config.yaml
n_layer: 8
d_model: 256
n_head: 8
n_kv_head: 8
head_dim: 64
d_mlp: 1024
vocab_size: 2048
activation: "relu"
norm: "layernorm"
norm_place: "pre"
norm_eps: 1e-05
positions: "learned"
qk_norm: false
attn_scale: 0.125
bias: "all"
tie_embeddings: true
parallel_block: true
init: "normal"
init_std_qkv: 0.0197
init_std_o: 0.00492
init_std_up: 0.0197
init_std_down: 0.00492
optimizer: "adamw"
lr: 0.00173
lr_mult_up: 0.787
beta1: 0.9
beta2: 0.99
lr_head: 0.00639
grad_clip: 2.0
warmup_steps: 459
schedule: "wsd"
decay_fraction: 0.399
decay_shape: "linear"
final_lr_fraction: 0.05
batch_tokens: 16384
seq_len: 768
doc_mask: true
train_tokens: 140500000
steps: 8576
dataset: "wikipedia_en"
MLP neurons of a small language model. Each row is named by its layer, matrix (up: input weights; down: output weights) and neuron, and shows model dimensions 0-63. Each number is 128 + 32 x the weight over its row's rms, rounded and kept within 0 to 255.
After each neuron's rows, "fires on" lists the tokens most often at its 100 highest values on Wikipedia text that the model never trained on.

L3.up717 [143 123 157 129 112 114 105 127 174 108 108 160 127  88 147 112 139 102 172 188  82 199  62 152 107 131 160 131 106 124  82 173  98 170 195 108 114 162  79  78 140 150 118 112 109 137 149  91 113 114  77 102 179 144 127 173 147  92 130 105 178 170  94  93]
L3.down717 [117  34 136 158 174  65  61 120 130 105 156 143 125 147 121  99  83 149 163 155 143 131 114  87 191 127  74  76 174 101 169 106 127 150 148 129 158  58 125 114 182 165 138 130 188  77 149 157 136 129 118 125 133 148 143 165 106 156 132 133  97 145  78 111]
fires on: "ten", "ad", "ly", "id", "te", "es"

L3.up713 [103 134 146 129  99 149 106 142 156 152 171 143  29 118 103 183  67 168 119 203 123 165 107 120 152 146 141 123  92 187  86 154 121  97 126 123 105  91  88 121 135 152 144 151 119 142 202 104 126 124 116 135 114 117 179 142 129 100 142 147  65 178 116 142]
L3.down713 [162  92 100  66  98 165 105 151 193 112 155 190  94 135 149 124 186 144 153 102 124 116 167  84 103  90 121 129 172  79 107 138 113 114 115 119  56 179 123 122 165 108 130 126 131 142 166 178 139 138 156 201 140 105 133 117 154 142 158  74 130 102 195 129]
fires on: "ity", " Party", "se", "ce", "ical"

L3.up871 [118 139 147 160 100 173 107 101 173 121 177 110 104 120 175 161 122 100 151 117 123 180 112 170 121 105 150 187 135 158 160 119 106 101 133 105 150 138 119 142 157 142  37 103 157 159 160  97 184 180  82 144 111 122 144 145 132  85 167  61 177 171 172 139]
L3.down871 [ 81 151 108 129 155 119 125 153 144 159  67 141 118 151 104 117  44  47  95  85 158 136 122 127 137 138 127 141 197 152 155 124  90  84 120  97 134 140  98 169 118 134  96 107 116 132  56 210 104 104 140 160  28 174  77 135 111 154  81 103 160 135 133 124]
fires on: " re", " co", "Re", "|"

L3.up457 [129 116 133 181 111 125 151 111 136 166 132 127 118  93 197 134  90  82 129 167 104 144 119  97 105 187 160 108 132 183 145 149 129 158 106 156 117 113 112  96  64 147  97 126 144 148 138 126 175 118 110  92 148 180 120  88  72 115  95 125 133 139 115 121]
L3.down457 [137 108  91 113 114 119  94 151 117 138 112 114 116 139 117  99 132 109 120 144 125 147 125 136 178 203 139 111 145 131 153 213  70 133 130 137 148  87 129  97 113 124  83 148 131 129 135 115 160  82 123 132 177 127 134 156 115 163 187 140 211  53 142  88]
fires on: " can", "men", "l", "min", " may"

L3.up12 [116 135 127 115 141 177 156 135 108  99 165 167 122 116 115 150 102 133 154 146 152 132 150 190  99 153 128 123  79 142 146 151 170 184  83 132 135  98  43  99 129 141 135 120 182 104 124  72 126 172 132 103 187 161 118 213  83  79  65 160 127  82 134 131]
L3.down12 [141 146 138  99 130 126 135 108 131  80 112  98 141 109 126 120  87 152 138 112  89  94  96 167 143  74 163  79 123 121  97  87 107 103 177 108 153 133 160 113 155 187 125 149 190 109 157 124 138 121 110 128 137 151 104 125 179 163 122  68  84 143  73 193]
fires on: " Ta", " Wa", " Ga", " Fa", "ma"

L3.up488 [148 153 106 151 116 138  96 134 129 126 108 130  68 104 108 141 152 181 190  93  90 127 157  71 152 132 133 135 145  70 157 133 179  69 161 114 123 155 163 150 173 142  82 128 186 133 179  98 168 184 110 105 144 153 147 194 126 131 172 101 125  85 130 146]
L3.down488 [183 130 107  75 131 121 108 157 137  86  83 143 126 117 132 162  73 133 121 106 102 131  81 105  24  63 146  74 120  71 161 123 137 138 206 176 121 114 163 182 153  89  97 168 130 116 151 119 125 118 101  81  64 138 186 128 131 134 153 207 140 121 126 193]
fires on: " sign", " form", " develop", " work", " cover", " creat"

L3.up836 [134 126 138 129 131  95  98 135 118 132  94 135 117 139 195 150 143 125 129  76 100 161 166 105 139 113 122 154 148 149 128  87 209 151  82 174 109  56 160 161 193 107 235 101 143 156 146  94 102 142 136 106 162 196 117 129 109  90 116 130 149  65 174 135]
L3.down836 [108 126 100 135 154 150 108 134  88 119 115  75 134 156 133 147 126 174  79  59 114 134 117 181  89 110 114  92  91 168  94 145 193  94 112  85 142 132 174 103 133 124 201 182 115 148  99  94 114 178 154 155 132 119  70 173 137 101  90 126 134 115 134 115]
fires on: "fer", "wi", "gi", "di", "son", "port"

L3.up347 [ 68 106 150 135  87 132 120 109  96 170 166 124 156 178 147  94 128 132 135 127 205 132 109 189 140 136  65 164 121 139  85 138 122 133 113 106 113  76  99 146 129 173 142 151 107 150 169  93 186  88 189 149 127 147 126 110 143 125 124 137 113 163 187 143]
L3.down347 [ 76 175 179 107 102 141 124  86 140 103  71 125 159  75 108 180 180 102 147 111 103  99 100 101 102  59 174 131 151 107 123 173 147 100 131 100  98 145 143 194  94 125 173 134 108 144  96 150  92  92 131 107 117 137 163 127 113 153 101 109 138 112 157 152]
fires on: "or", ",", "ow", " that", "e"

L3.up430 [147 149 162  75 131 173 124 125 152 123 117 150 167 144 178 128  69  74 219 117 111 204 169 136 124 105 174 171 118 180  72  84  95 139 142 116 145 120 119 143 112 176  89 115 113 154 175  68 150 102 136 151 133 133  67 174 167  66 111 102 135 154 158  88]
L3.down430 [184 119  67 138 132 132  89  76 214 137 102  92  97  96  98  67 132  91  95  98 145 125 117 156 109 137 121 113 125 121 163 120 133 153 160 154 107 115 147  76 163 108 132  98 115 140 107 159 121 162 120 141 152 137 148  98  85 120 147 131 126 120 112 152]
fires on: " re", "ite", "op", " comp", "Re", "out"

L3.up536 [182 113 149 182 159 141 114 144  75 162  55 121  88  98 142 125 146 149 121 152 126 174 201 110  88 124  90 132  70 137 110  85  62  95 147 186 163  80 133 128 122 174 158 137 127 161 115  81 129 128  87 145 122 152  87 138  80  95 169 136 111 125 138 114]
L3.down536 [181 173 108 158 144 168 125 147  65 135  90 157 146 129 142 174 174 119 144  61 114 122 192 106  38  99 104  89 106 142 102 155 161  96  96 156 108 167 125 144 132 167 134 124 137 132 166 139 141 119 102 176 153 142 110 108 145 155 152  88 116  90 160 120]
fires on: "ft", "port", " g"

L3.up947 [ 67 137 151 120  83 124 152 124  76 163 142 106  35 174 115 204 153 138 177  75 138 172 114  82 171 180  91 160 117 107 100 124 137  98 143 119 132 131 104 143 123 130  97  96 114 175 179 163 141 197  95 132 138  84  97  63 101 120 135 135 136 124 158 147]
L3.down947 [123 114 167  46 152  84 153 116 122 196 162  89 150 101 136 115 104 152 125  84  96 104 152  72 106 148 122 100 131 167 120 116 140 187 110 173 136 136 114 155  48 213 116 127 156 153 103 146 101 162  91 167  67 108 159  82 154 177 107 120 173  88 111 133]
fires on: " in", " Con", " In", " Car", " De", " No"

L3.up776 [142 114 133 166 126  86 129 125 191 110 118 141  89  86 128 202 102 166 128 197  83 214 140  85 150 135 160 123 139 154 173 144  94 126 132 175 156  89 160 130 106 139 131 118 167 140 129  84 109 126  87 125 137 128 127 161 108  85 145 140  87 109 150  62]
L3.down776 [161 137  89 158 102 117  90 118 184 113 128  62 147 101 131 137 101 151 128 123 137 119  92  93 101 134 115 145 161 189 158  83 133 119  99 110 190 117 176 150 123 107  93 142 153 138 105  76  88 121 116 137  92 172  87 119 149 149  80 128 174  98 105 110]
fires on: " Di", " di"

L3.up427 [ 55 127  89 133 135 149  74 141  76 129  86 142 119 151  97 151 181 129 178 173 157 161 110 152 164  99 144 162 141 135 105 160 116 123 127 101 123 102  87 150 142  93 161  95 114 142 152 142  65 180 128 161 137 158 156 120 111  79 119  75 115 173 161 170]
L3.down427 [152 145 116 163 133 161 112 100 123 100 136 119 117 103 111  95  88  59 113 158 150  75  96 130 107 141 180 118 107 149 144 152 128 157 101 107 133 151  83 125 130  67 197 127 119 103 123 154  96  78 231 115 112 162 119  78 161 132 142 149 175 153 138 141]
fires on: "ill", " John", " James", " William", " Thomas", "K"

L3.up760 [126  87 115 111 119 119 118 139 106 173 105 131  74 202 109 160 138 251 134 166 164 101 140 148 124  91  83 134 104 113  82 141 112 109 131 148 148  89 159 103 159 129 199 147 108 153 183 207 123 110 148 142  83 124 115  77 133 122 163 160 164 119 102 164]
L3.down760 [151 134 109 160 136 139 100 116 105  82 136  67 166 105 118 151 146 158 120 143  78  96 190 106 168  99 137  72 144 103 128 178 131 134 174  98  54 122 147 117 105 176  98 178 154 101 120 127 141  61 137 127 166 139 109 102 115  97 137 102 139  99 124 146]
fires on: "ing", "le", "age", "ity", "ous", "ight"

L3.up627 [151 124 185 113 105  75 139 163 155 131 135 124 177 168 130 141 128 105 110 135 118 114 164 129 145 147  99 167 117 150 119 124 119 162  94 136 175 166  78 109  96 110 147 107  91 203 162 105  80 148 140 119 146 160 189 150 136 169 155 155 147  96 150 112]
L3.down627 [179 144 128 121 163 123 103 139 109 118 147  90 116 118 125 132  74 156  82 136 127  89 145  81 123 163  69 145 163 142 105  43 105 184 122 113 105 129 152 114 130 118 132  81 102 107  66 147 116 142  76 108 124 161 115 137 194  96 103 148 124 123 127 104]
fires on: "ed", " up", "ar", " 13", "ab", "′"

L3.up584 [100 118 158 107 112 139 114 113 124 137 166  92  80  78  96 145 126 193 159  81 114 126 138 140 166 134  82 174 115 137 158 199 117  97 137 100 144 167 147  79 148 195  45 122 131 145 130 122 130 185  73 163 108 113 109 192 102 112 112 155 117 151 158 166]
L3.down584 [136 133 192  88 136 159 133 148 148 219 126 121  97 194 136  91 113 192 143 103 174 133 120 106 134  96 141  92 155 173 105 129 146 122 106 140  66 146 100 144 159 130 126 151 131 117 167 124 135 144 102 153  95 175 138 188 161 163 148  95 109 187 144 151]
fires on: "ate", " Party", "ce", "e", "After"

L3.up122 [146 141 128 145 137 156 108 164 181 140 157 147  93 109 134 116 126 137 137 121  92 123 120  79 146 177 101 158 144 119 141 154 144  83 139  97 168 133 128 159 171 200  85 113  96 123 111  60 141 139 133 114 147 132 143 188  79 129 131  88 116  88 147 171]
L3.down122 [108 113 122 154 127  78  84 131  71  93 125  87 115 116 130 111 169 146 110 162 114 157 132  84  95 132  65 182 182 109 155 122 139  80 109 168 149 115 136 116 110 145 103 120  85 130 146 129 127 133  87 104 132  93 167 179 125 200  78 125  72  76 145 147]
fires on: " Po", " pro", "go", " po", "co", " Pro"

L3.up445 [117 121 121 127 105 137 105  71  93 154 113 153  97 159 141 157 116 166 187 152 179 114 112 142 161 120 145 125  66 140 131  87 186 144 130 113 167 189 175 158  74 102 122 154 174 112 137 117  98 148 131 109 142 112  89  99 105 174 177  94 160 123 165 108]
L3.down445 [180 152 121 131 108 148 127 125 119  79 147 148 190 148  80  86 107 133 162 107 188 109 109 155 108 131 123  54  92  98 175 159 163  97  79  90 113 129 171 142  89 120 204 153 126  90  90 150 129  62 108 129  87 129 156 131 114 150 127 107 153 152 137 133]
fires on: " Roman", " Robert", " France", " California", " Martin", " Paul"

L3.up243 [142 163 122 152 157 137 163 182 134  52 100 150 124 146  83 143  74 119 115 122 152 116 125 120  97 103 123 110 160 110 108 124 126 142 120 112 108  91 153 120  99 160 145  83 124 123 188  99 156 167 122 123 126 180 229 158 115  63 145 222 125 186 140  99]
L3.down243 [105 145  96  92 141 130 130 163  75  94 117 121 165 138  87 129 154 155 117 205 169  51 123  32 157 134 151 157 153  90 104 169 134 148  65 153 130  94 104 118 100 178 167 163 113 161 174 170 110 201  99 103 214 125 216 139 161 148 123 169 173 150 106 114]
fires on: "cu", "ot", "as", "qui", "mit", "ip"

L3.up369 [163  60 151  82 155 141 208  70 105 180 113 167 129 174 103 140 114 128 117 142  91 103 163 116 128 110 134 119 159 165 135 162 146 160 142 151 125 169 100  90 179 146 162 120 113 123 104 131 128 135  76 133 184 137 151  95  94 147 164 118  79 131 107 122]
L3.down369 [ 96  96 104 148  94  85 131 121  89 125  93 113 113 145 141 146 110 156 114 167 149  96  82  76  88 159 103 142 113 138 141  58 151 104 166 133 119 125 111 111 110 128 139 143 178  92  85 121 160  87 132 134  81 172 118 124 141 134  98 138 122  62  87  91]
fires on: " De", " de", " di", " Di", " se"

L3.up503 [177  95 123  55 151  91 121  87 120 165 178 119  64 121 173 160 111 150 102 166 185 100 142 181  73 149 133 130  87 124 109 179  79 135 109 152 125 104  83  82 158 130 168 115 124 120 155 179  88 119 121  90 128 135 172 124 158 124 132 136 170  92 135 139]
L3.down503 [132 134 118 166 145 125  12 160 153 113 162 185 140 165  67 167 126 135 106 177 133 147  76 124 191  75 126 109  79 207 127 109 137 143 128 111 119 156 142 166 112  91 139 149  92  96 137  89 102  87 138 150 137 105 112 124  88 150 169 132 146 163 188 105]
fires on: "le", "ch"

L3.up567 [169 147 125 107 140 133 160 121 175 133 114  78 134 108 146 167  94 176 175 164 138 159 187 140 109 138 135 111  61 103  92  50 144 154 161 160 121 143 129  88 200  95 137 137 151 118 145 132  81 129 122  60  86 147 122  50 108  83 156 168 109 172 142 107]
L3.down567 [179 113 149 146 147 169 154 138  94 163 128  99  94  82 119 145  99 155 129 121 102 127 162 183  75 115 134 100 143 115 169  70 152 124 136 110 115 158 114 166 157 131 190 157 111  69 128  92 142  71  78 123  70  77 129  96 143 121  56 167 142 168  94 157]
fires on: "'", "I"

L3.up744 [174  76 137 142 134 113 131 120 131 142 110 138 120 164 193 108  54 127  81 124 127  67 139 146 170  85 154 170 129 215 115 141 112 115 135 157 122 136 133 149 137 161 108 113 169 131 136  69 178 131 111 115 197 180 119 157 148 155 144 180 116  85 142 145]
L3.down744 [ 90 139 125 140 151 150 144 208 141 117 159 106 154 117 114  76 124 100 186 108 159 135 131 116 177 136 110  88 154 104 163  97 122  98  76 168 145  86 113 141 131 160 114 131 146  71 191 146 132 115 171 186 127 116 108 124 165 161 113 148 155 129 124  96]
fires on: " and", "re", ","

L3.up623 [101 149 148 107 138 144 137 106 113 152 138 151 105 151 138 139 155 117 136  54 160 124 138 201 125 130  99 175  72 137 137 147 159 115 124 126 133  77 112 147 122 114 114  80 135 151 117 125 138 120 159 182 168 137 141 162 109 105 113 105 116  89 104  91]
L3.down623 [150  95 146 169 110 144 154 153  97 104  80 136 102  66  96 119 121 110 158  85 144 108 135  92 115  90 121 149 186 111 131 167 116 121  77 129 103 137 128  89 118 170 156 106 115 108 133 161 184 172  92 101  45 150 102  92 117 104 110 138  68 150 170 160]
fires on: "an", "a", "gi", "il", "e"

L3.up290 [ 98 172 139 183 139 108  75 132 164 169 114  96  29 133 165 117 119 134 111 169 148  67  88 120 105 151 112 169 140 150 101 102 115 153 101  78 163 135 133 135 106 128 142 118 116 160 146 148 121 195 126  69 138 110 171 127 124 148 174 163 125 146 135 169]
L3.down290 [115 119 119 193 106 109 105  91 176  82 115 115 146 122 130  50 148 118  99 103 113 141 116  87 142  68 127 122 139 144 112 144 198 178 147  73 140 130  96 141 203  87 167 141 120 115 160  87  90  91 128 101 151 100 156 156 114 104 192 115 145 205 131 138]
fires on: "lo", " lo", " to"

L3.up763 [150 142  99 167 122 124 132 130  72 112 157 157 140  91  96 171 127 105 137 161  85 158 118 145  96 131  99 164 134 143 164  90 158 146 149 143 139  86 108 107  82 177 107  98  92 149 174 163 109 191  72  88 132 116 150 139  89 103 137  90 183 126 174  98]
L3.down763 [141  72  94  85 161  78 149 125  91 116 140 139 165 116 125 114 102  87 138 135 149 153 184 166 193 167  78 135 131 128 170 141 164 114  98  97 150 112 153 138 127 175 132 150 128 151 131 184 122  85 129 160 146 144 146 164 121 206  95 151 177 154 159  71]
fires on: ";"

L3.up792 [141  84 149  98 106 190 101 137  91 192 107  93 171 146 168 181 167 143 131 182  96 150 136 161 124 151 138 181  48 164  82  98 117 123 115 166  92 100 108 147 181 130 148 137 139 141 135  40 124  92 124 147 155  80 124 122 142  76 105 147 118 136 124  96]
L3.down792 [180  96 122 172 125 144 121 108 169 119 126 136 116 147 144  35 140 114 101 133  85 102 168 108 194 122  91 135 157 161 105  80 114 144  78 143 166  76 158 158 131 207 127 152 173 133 170 125 141 118 126 165  79  96 161  80 144  87 142 129 100  95 116 135]
fires on: "ly", "ally"

L3.up238 [140 101 146  64 144 155 149 110 121 192 123 132 169 175 180 146 116  78 174 161 149 142 147 136  93 166 165 136 147 144 117 135  87  96 141 120 124 148 138  89 137 156 113 127 151 140 151 111 170 122 108 144 188 122 157 137 198 114 163 170 129 165 146 115]
L3.down238 [137 185 151  98 169  79 111 173  80 129 109 138 149 118 164 160 136 189 101 125  86 152 167  94  69  62 182 136 131  88 161 151  56  87 174  54 131 170 132  97  69 197 134 117 115 167 100 139 125 151 141 115 175 123  99 175 139 103  39 149 154 144 125 175]
fires on: " E", "E", "e"

L3.up86 [103 134 133 171 118 128 156 175 182  89 127 157 120  85 138 153 144 134 152 158  64 183 114 156 101 166 213 141 154 117 132  88 111 143 123 170 107  98 118 130 149 124 104 128 157 138 111 125 115 173  82 134 184 123 136 191  81  49 146 128 157 179 163  68]
L3.down86 [ 37 125 109  73 141 133 106 156 114 172 153  85 131 139 115 152  91 116 136 125 177 143 166 103 138 144 148 170 150 116 143 112  75 127 125 112 153 162 159 136 128 128 144 120 118 162 132  72 144  68  90 146 103 146 173  91 156 120 144 163 179 224  81 166]
fires on: " Co", "–", "/", " Di", " Re"

L3.up799 [116  88  83  96 129 111 122  54 144  95 142 168  99 102 152 161 160 149 147  50 172 123 168 205  79  97  54 172  53 115 181  92 118 134 123 153 150 140  94  98  78 176 135 154 128 116 143 120 140 185 153 129  98 113 109 138 182 115 129 150 165  93 166 190]
L3.down799 [168  82 115 152 104 173  94 149 127 111 167 104 136  50 151 161 136  80 131 145 171 115 148 117 192 131 138 120 165 124 110 145 124 145  59 150 119 135 129 168 171 144 147 119 134 118 149 104 135 122 118 122 110  88 101 134 191  67 131 117 142 167 148  91]
fires on: "a", "u", "t"

L3.up1001 [130  96 185  85 136 102 149 100 147 121 130 164  57 140 167 157 163 107 154 172 156 126 104 155 120 123 136 192 148 155 106 130 137 121 199 134 201 102  93 135  90 175 125 124  92 138 116 108 107 134  61 109 185  77 165 105 137 106 169 160 170 151 122  80]
L3.down1001 [104 118 157 208 117 130 129 117 157  98 116 132 139 163 178 158 144 109 108 116 147 115 150 165 110 161 146 129 133 104  84 116  88 177 155 126  72  85 135 108  86  80 140 142  84 115  80  82 135  78  45  88 170  91 100  91 131 175 168 150 117 137 136 131]
fires on: "c", "ed", " by"

L3.up314 [147 155 124 141 113 119 172 138 137 171 142 117 137 135 181 141 100 121 138 139 136 125 174 169  82  86 155 152 147 164 132  70  93 152 116 155 129 138 165 146 155  63 140 142 145 143 109 121 138 115 161 103 142 164  84  85 162 178 116 147  95 124 147 109]
L3.down314 [133 161 139 165 165 153 153 121  85 122  78 130  89 135 129 107 140 135 159 181 147 145  83 122 176 202 143 114 101 140 102 157  78 122 134 139  91 103 115  67 121 129 121 141 131 130 142 126 111  91 122 164 125 114 206 189 165  45 117 150  82 106 146 128]
fires on: " de", " were", " are", " re", "."

L3.up533 [156  76 131 154 130 100 132 110 161  92 118  68 134  86 186 126  81 120 153 115 129 102 179 165 112 144 179 157 136 166 131 143  99 151  52 201 132 158 121 197 138 146 174 138 155  72 117 133 124 117 193  75 132 187 137 146 114 156  61  81  81 125 130 137]
L3.down533 [150 123 126 132 149 188 136 104 113 138 127 110 113 144 132  89 170 130  29 109  96 101  62 130  96 194 127 134 130  89 138  70 112 171 131 112 155 125 157 124  80 139 143 100 160 141 152 115 159 157  91 128  93 118  99 220  62 135 157 113 131 133  77  70]
fires on: " is", ",", ")", " was", " 19"

L3.up321 [ 94 103 106 107 128 186 146 144 103  95 137 106 111 132 136 126 133 107 108 184 180 134 122 205 165 172 163 183  94 157  74 145 141 187 117 107 115 150  69 184 152 147 157 119 142 117 159  65 142 162 191 129 108 140  87 147 130 115 130 108 136 146 165  64]
L3.down321 [125 152 100 110  80 148 156  84 146 152 155 138 114 132 125 151 126 135 109 140 160 199 127 157 141 119 150 129 119  88 141 168 128 118 185 145 181 147 127  90 109 103 144 134 132 148  92 133 141 154 132 115 144 146 104  78  80 108 131 144 167  90 140 111]
fires on: "an", "T", "ar", "ard", "od"

L3.up487 [ 68  79 136 100 102  97 172 125  96 156 143 129 132 196 168 159 127 115 130  84 100 117  77 178 157 157 156 131 117  62 100 118 133  93 127 163 108 130 150 131 136 109 118 127 161 123 184 109 139 156 174 140 124 101  99 120 140 130 140 164 105 106 190 111]
L3.down487 [143 121 147 199 139 161 147 158 122 134 105 135 133  96 178  12  99 148 162 175 159  88 166 115 178 102 133 138 122  93 128 121 169 121  84 129 159 176 146 132 106 108 120 149 129 130  82 128 125 148 107 119 179 133 187 130 100 140 110 114 188 136  80 148]
fires on: "s", "or", "br", "t"

L3.up87 [120 166 139 172 100 105 131 150 136 115 165 153 121 114  67 182 143  83 173 140 152 122 127  87 103 139 125 169 124 174 117 137  97 117 117 139 172  80 151 173  85 179 117 106  76 200 144  58 116 176 143  93  78 181 163 128 111 125 126  99 135  97 104 114]
L3.down87 [128 181 209 186 149 105 103 144 183 152 144 158 153 138  97 184 137  85 204 102 120 114  95 112 101 133 177 164 187 198  76 122 126 136 124 133 188 179 171 161 102 126 173  90 113 192 106  60 129  85 142 151 147 126 129 147 136 130  74 174 204  77  89  75]
fires on: " b", "c", " st", "."

L3.up1013 [126  60 103 101 107 143 142  67 156  93 135 118  75 143 182 156 133 114 122 103 201 121 147 156  61 147 128 166 115 127 118 133 133 167 135  88 128 126  93 154 130 124 114 179 135 146 133 140 160 205 151 107 128 122 114 155 169 173 152 117 163 111 192 172]
L3.down1013 [114 126 162 125  95 172 118 188 146 159 156 142 116 122 117 130 165 123 147 186 193 148 150 125 134 125 175 110  64 134 148 137 177 194 107 169 101 118 102 151  75 135 145 146  97 121 153 107 163  77 130 166 129  29 143 145 174  85 134  85 107 185 143 172]
fires on: "a", " of", " |"

L3.up777 [182 145 150  70 125 111 136 124 157 121 134 151  92 178 153 183 185 147  82 183 113 170 148 102 169 116 132 174 141 121 115  69 124 120 163 121 172 143  89  72  64 124 165 129  69 169 142  72  82 153  86 127 153 139 189  83 160  82 124 183  87 116 128 103]
L3.down777 [ 97 153 128 158 125 149 200 195 120 118 120 118 103 105 118 138 114 215  96 104  69 148 107 104 137 132 107 142  85  79  94 113 126  98 143 108 157 143 101  48  69 133 170 124  97 167  88 121 109 163  45 109 105  99 129 186 140 104 119  82 108 112 124 104]
fires on: ":", " by", " –", "ed", " office", "ate"

L3.up973 [134  50  66 132 108 114  91 102 157 124 112 154  67 116 206 192 168 152 148 131 126 135  95 118 131 162 141 151 102  66 132 157 171 138 135  85 155  81 159 156  83 147  68 150 177 175 151  88 104 175 122 114 107  88 126 150 141 128 169  64 181  75 202 169]
L3.down973 [205 137 161 133 147 153 130  38 155 140 146 120 150  84 119  92 162 139  80 140  83 165 144 182 107 106 121 122 155 133 134 123 201 155 113 119  72 106 178 146 145 124  93 122 118 120 138 133 132  87 147 123  90  93  95  76 169 135  75 120  97 169 147 123]
fires on: "'", " Th", "th", "The", " the"

L3.up8 [142 139 101 182  98  72 105  95 158 175 142 151  89 143  38 138 122 151 124 169 122 172 120  88 103  73 147 157 111 109 145 125 196 142 167 119 150  63 173 146 159 146 127 137 131 182 138  61 136 157 115 157  98 169 176 184 125  95 156 111 122 111 180 180]
L3.down8 [185 148  82 108 151 152  95 138 144 143 150 168 112 125 118 116 147 150 106 136 141 140 155 115  82 142 141  88 143 127 141 161 120  95 108 107 123 130 162 182 127 117  99 151 135 107 143 122 131 161 210  82  82  83  67 145 140 145 155  72 152  97  98 162]
fires on: "ci", " bi", "udi", ")", "bi", " di"

L3.up452 [153 154 115  99  93 158 141 127 113 151 116 143 145 175 184 172 149 153  89 123 102  85 111 107 136 157 125 113 126 188  88 147 177 136 113  92 109 130 170 109 120 175 108 140 143 167 240 118 151 114 171 129 113 109 183 130 149 170 139 134 129 127 129 138]
L3.down452 [112  81 139 141 155 109 153 170 116 157 172 179 156 138 147  68 111  87  85 182 175 137 122 156  97 111  71 133 147 111 165  96 107 153  95 140 192  77 116 183  90 104 116  96 119 126  85 122 115 137  88 161 164 142 104 119  91 133 183 148 122 113 130 150]
fires on: " of", " and", " to", "%", "ative", " which"

L3.up395 [ 96  91  80 112 103 121  88  67 133 173 128 116 133 171 114 176 115 211 156 113 155 101 158 170 149 168 117 120  81  49 134 152 124  82  84 116  87 142 109 149 158 121 145 110 150 137 206 127 131 139 131 149 139 107 130  48 129 171  89 109 172  99 136  99]
L3.down395 [123 165 148 160  92 126 168 121 120 145  90 126 120 109 140 114 143 151 198 116 130  87 105 127 128  92 113  98 121 107  94 104  83 138 149 169  83 145 162 133 141 137 110 129 141 102 105 130 144 182 154 162 103 186 103 102  52 141 119 146 136  82 113 137]
fires on: " for", "ver", " their", "for", "ous", "our"

L3.up340 [131 150 144  96 185 129 193 150 146 172 114 122 146 112 113 149 119 161 129 167  78 117 127 128  67 124 193 117 109 125  86  88 161 123 129 123 154 103 108  67 115 152 158 121 127 106 163  88 128 141 103 110 120 150 123 113  90 101  70 161  78 164 176 117]
L3.down340 [ 85 127 102  81 144 141 142 116  67 111 106 105 127  42 143 127 136  99 122 113 102  91  86 121 138 122 150 100 194 190 125 115 122 168 117 159 134 127 149  76 183 150  93 117 119 125 126 149 113  85 169 168 107  85  90  93 127 152  80 160 112 143 152  99]
fires on: "age", "ence", "ment", "ation", "ance", "ction"

L3.up729 [156 157 123  81 150 132  90 144 185 206 105 128 154 162 132 146  65 117 124 160 153 112 146 142 115 131 129 222 123 168  80  94 107  80 112 117 160 143 127 187 156  98 165 114 167 176 148  80 151  89 156 153  99 128 107  97 147 111 156 109 107  82 117  99]
L3.down729 [129 137 111  73 187 109 122 156 125 165 110 154 109 158 131  98 110 151 154 132  81 140 116 110 167 110 144 126 117 162 155  58 135 158 173 169  79 151 132 135 168 147 142 164 153 141 150 116  81  88 146 149 108 136 152 117 159 127 186 184  93 140  90  81]
fires on: ":", ";", "el", "ul"

L3.up764 [132  95 126 100 135 124 147 180  96 188 123  94 168 157 111  93 131  90 167 100 142 146 143 113  90  89 143 160 153 169 117 137  86 128 160 219  79  38 139 134 160 184 196 106 103 135 134 187 174 146  87 149 186 146  87  91  62 144 144 186 135 148 135 132]
L3.down764 [119 146 123 128 105 135 150 154 133  45  95 210 136 141  94 187 158 143 181 122 110 171  83 112  82 130 141 138 185 161 155 110 117 126  99  67  97 165 131 100 100 167 129 146 149  85 132  83 118 155 156 167 146 152  67 133 124  94 210 119 186 159  84 116]
fires on: " re", " In", " trans", "il", " Trans", " in"